From a checkpoint of a small transformer trained on Wikipedia.
Size: 8 heads of 64 (4 for keys and values), MLP 1344 SwiGLU, 55M parameters.
Architecture: RMSNorm before each block, rotary positions, biases on query, key and value, tied embeddings.
Training: a variant of Adam for these matrices, 8118 steps.
MLP neurons of a small language model. Each row is named by its layer, matrix (down: output weights) and neuron, and shows model dimensions 48-303. Each number is 128 + 24 x the weight over its row's rms, rounded and kept within 0 to 255. Numbers have three digits each. A neuron's up and down rows have the sign that makes its largest values positive.
After each neuron's rows, "raises" lists the tokens whose logits its output raises most directly, leaving later layers aside.

L6.down285:128159156132178152100154115158111112124107113134107122123145143123104146121120188082097134126140139102098069138095144098131113148141094101117105124102162150118113126123128142089169103122112102149098136136113148127122132087134103105132117103121143129139106135122150135114099162147128093145134172138149129141116150075180117129143127172133143154142128136078130109144046073120139091146137137096163094186160102142125142106118090094126095147101140143123141112089138122151100147106134138127106116095116141172126157090137119104125139146141115115127113173095127166095116133128162134096109079100136147120146130148106137101167111150104090121161122136123119162154132103112098125140118143083136111135125143101155118149135107107072105107143137159140082144150111137116150143139117112
raises: "ives", "ively", "ures", "ors", "ure."

L6.down1052:134139156134121150141122164107105102110142156140131149129115102109171143145108167141117112101090138108117104178152135131140114143129140144078099124122133118123089091148139143132103118170126157135139125081143115110113089107138116131120136131119177159083120178135127131176157143143142111134123112099160153133159135131112129109110108128179134125120140137162130115159205097124150115156127158155129134133152116146150182057081097145148144144083070147162111115159091097162126139118112081114100144161132154166137145084175109161137141139142139148127165104111147182140075114104154145100139129150118115170132170105159158118096134088083134165163115147092119143138121091123066130120111131095123097137100129150119176091108115125137155153145129093123105067126099159125134145090120114
raises: "ected", "ection", "ect", "ire", "ector"

L6.down37:135199143139102133093118132143133105061117137124136140125104164127134093109132114063122122137150115109107098143135113123144106109148116128119095084114124134113090128101149122160143113177106129158137144130113140102143093094134105129126100119124121097134092162109134140131097158159191099140118142143145135113146127098124109100119097118115132112112150133182159119114104167136111149113140166120146138117128130103131110130151113097128101132127158132121110154102131105171142149146125150162056140083132122122119122124129122091113119127149140128146136130155088159074141141130147131141153146112071100102147152147122145105150126154147120143151158132108132152128192111125129158129122137098127095169140116108133122132175146142116138078127165120121098120096114164152124130130166146
raises: "ibility", "ible", "ement", "ments", "ions"

L6.down1198:129122108145130147111142093120116129157146129121149139152124109125120127169103145148150178118149176159126158131111114150119139134144108080146076160152094124116094152157103143148103119135114147164094148147102123112100122093139126115094136091116177124095127135142109117154099134144118137128161122131147145123100119118128077148089109166135139182127175107129142137181111128123096151146086102110099110151113139117135112095120154097113111092152132081185122145070119112138155179153168117157139147151093151163168117118105119132122134134109131134160097156129105115120148116143106146133138151136104110146120094173142108152183155122133097147117177130114174126125128114146105149140123100150128138164157085110141125147102114171134107134071088117131113133161109145161114105171114117
raises: "ist", "istic", "ist and", "her", "ist,"

L5.down262:183096129119095147138134123146120156109109098101121148123153132098131127164153111132124124093124137147124134133148133120155140125062123098093169150111123148178082112089128141121109124141130098116111156148116088157112147086159094112099110111119120120154118137113144096129123139133165138156125191181111153164121164102162161097085068187147126091133118136179150085128127097133119143140151110132172101129102124088096108140101109100141129146119090135157100118135126093144155075135163143116112149099099117146150149114161122115050147172161099132148135072141110160117103110160140085132155124150130124129101116150108120159097141123104118130118106157150142127151110150154081129118131113121105148149151173132105101084090147062084160155121119102120139154146110175084122118122116123
raises: "ress", "er", "lay", "opulation", "ower"

L5.down1285:124141184128128191150150150156102132138149120146144120151109112136088156163142145140143159138114118172127125147105110128092166146142067163136190108151176158129153106114140129120130144120106132137102174121155166122095125124075131122128103125121136108095108083135139131093100129155129124098080099154111122105141104155103170112121131147076112110139106088136133141127125129119137142117104108145147123090106143148129138124131096118105099084165146167073143167183132134150132135149090109131103128079114088176144178160160132116141137151150097135120134089116108130146117123097141144130121077124113145115132147105131139107128109058142092150131098138138127152140145135133158177119107138103169141152148132125114117158106118092133129154217122132106138114107106152105117120081167168
raises: " Sheikh", " Ahmed", " Islam", " Q", " Hussain"

L6.down1058:102128167144111168139118156111108155145088113106139150110137174136135144075120159139115103147109149124137141116132128129088125125143142137154137078082107106130078127129092119133111106129128161126120097142112115118109151140098133156098138094153137126134092110105103142145079122170127078163143145149121145122114154145127136120122157131115126145093101128106167134108142120124133096135157164125151184170092149091110101096105104150143146149109126078104133123151118154116141119133118153109095141109128141133188122156149116128117137113153118105179132146107154138131104131137131095147150138114151154091101154122147108119127093199142140144099154180122168148139119133154097099116111113129194111140104137168112119175134128158073134158112121102079139062132092095195151140116129151
raises: "ut", "ver", "er", "util", "ice"

L5.down821:136107151151139110150129140147091152162157132126095129135182131135103095127148124140129105097102110125179102154141151142106090125117109131112145120114114125090119141107122141116095081104128136127138108132141145107137112162100128106141129160150120141182125098173136150135102100119131147138114140139148130139100129122123139134130114106142080107127110143097147122117131090149146111131077174154172150129117097106103139149152159157133137113116141131099123157126149109142086106130136118164094170113145114139124067144122145152155152120125134131151199172114087133127126116136178113107134123103145115085184116127153110140170137200169124128107150137127110135133112167147131123119093154122110118154138123132147134138123145133113158125129138136173124165128117153155189128085134105
raises: " time,", " years", "th", " time.", "-year"

L4.down848:118126114172141143114125130124075115176154133103107106123124133120151128102098128125149094105128110139172154128126145159081206127151178121127107127075151106129132094108101137112116146113104114125140132137112168130134155158141104115123124161120109171123129116108100122123111103140181142146091143086121117175142126124168173173143124145149131141124139120157190135096111117098145086110144143105110115137125123101113130158092100137145107128129102144195091163136138072080145107128122188135118164107089132139132128154080132123109089174116159139114107129134123142147111119133166117118131145154089173127110147121134139093152154140131141157136124175099122111180125112144125129142138171134097131073165127158132104136103112159117135120157117107163168082154166126146109177127114172
raises: ".", "nd", "i", "s", "o"

L6.down684:082134135150111125120135118129160094128093141109150111087146119151119091133119169096141098126155156080183125097147105143133154132156107097156121142153116128084098093106113103127117155197141164131135099160141110133114134125103128115166133114155111129122140106100144133155152127129105137103138127118093113121130192133089153084157114128114097134159122138149116115083160116158176152116150119095158127149082094099110115155112144125145133101149124074171114081118113140154129117164112074155115114144124135144102134123098197131116126114157133152146149160147093094133160139155143122116087109122139114115140138095139125141152116137118117081165138103120160118105174123115137096136129138079132095109142143122122066091145098108100145163097093112122088149104120160107166094131127103
raises: "tern", "ters", "ters.", "ted", "ches"

L5.down926:113124076140086081138149142159134145073140133130132130136077110074073143151135130102160152133119139138142172138118150153097097158138107112157121093165139135167151127110104133115136114155145171114109119174098105160118155099134152144115143081105106160140130125083088133140094135145157123103121122142112178102158145123070146135131121138133105099144139129130104129147169142087081189114123102167158132118143117121143124104115156121115142119124128158119116167096156096093137112121130121132137174112098142144144077132137140126135150098117146155111117162098115139111133105118146139179137123101157133128132118163115118124105111177133117144152132142113143124146106077140134113096161133106138121150126123130121099186143095111140131113144107147123077105087157125136171101115122134
raises: "ras", "ice", "ense", "r", "ices"

L5.down746:142120130141118115118139078116152141144148120151153106129153131132106071159156112119146093110116142124143098107113140116142140137148115136106137138132138161141117073151112168089112133121112099121113135118160135159107114132110165108146156133045134149095096133139167118081129108135094124115154193081149149122139152127077112079117133145131114115086115087128138147122149108121097130116143157131131135106106132094138127164159156117129118106139132151144103130120142086106134163153134198126105142151154122159138119152107161099125100129119148179130112095109150136117119130118113165114130151132113142106126151157148142164136147170059138155112160156092103098144173097146145139113115113135117103075123132158128136135135118113084145116096106181152163126183125141160147127119106129
raises: "Review scores", "elves", " | Title | Writer", "Professional ratings", "begin{"

L5.down482:134111081127090156147131139129117172134139115124163121150156131118115124184123123119084158149102129152127128141140124114137132107127127110129148115164089121110142145193137149153124117147163161112162067176161078133158155140130109159182131158133153132154100113126099153085117165112115103116108098122113104130107105159080097106145134162100151092122093115141147128165115115156105137142135173144147083121132139078155110173141110079116121146109152138128090130142118162135108135127161127112118138120113132104147163075139134129148104125147140110123157098076131153083131172095133100111130126146122098116087127146103116092161124111134096164113080116136200165165130131105129111149083129113112110092139145155138135099095160131120121133149108141133128141122150104119110136142145118
raises: "org", "com", "nl", " See", "fr"

L6.down927:151129116167151154132119148114160116144171127101152114144102169125123161148143187082108151146133109112170142148156081159159116123087141158172131177087112141127115117183131163143098147144119167125102107123153142105132121144121087108140160111120170107168119152163118124113106170137084150093080109136118130112128115124097131135125162165148123109166090102127096114080164108099170143110115131118156125155136125142112151128088095114084176133122114143160117099140110153109146119059125142136165139087104156138135122119093131152112115146112137123143069117135146115168146106114119101129142132176160129146173115131119166172147138147102146142126115137136119138144110120161110130119109121136140112135142125160112130137105093126157156127140132081101138073131125129134158148129137153
raises: " still", " being", "here", " held", "hed"

L5.down1210:105124179137131081121107151161152136159136150135144121161170144117140113144128095122158110118110152127140107099114113127120153108126157148120128086132115158114099146142153145084161098130109127126155148118130099088136097158117133159122138146100127131153100154127117148132113160185135137151136118100134119131083103126179105159133072096113145088139159114096101114123171146125095122092121143178129141120123141129139091099120116083115147115130093087149172139157098104138133110137119157152134159100126164179086104128131130110091166137168106164133168104100124130086078122105125123146081091166151144111097099110149125124141125099152121165141149123146171129133100112105145148157173083132149159102110152138138108165116096116100103146156140121176106107114096100159117129144108134
raises: "its", "iter", "ices", "it", "ient"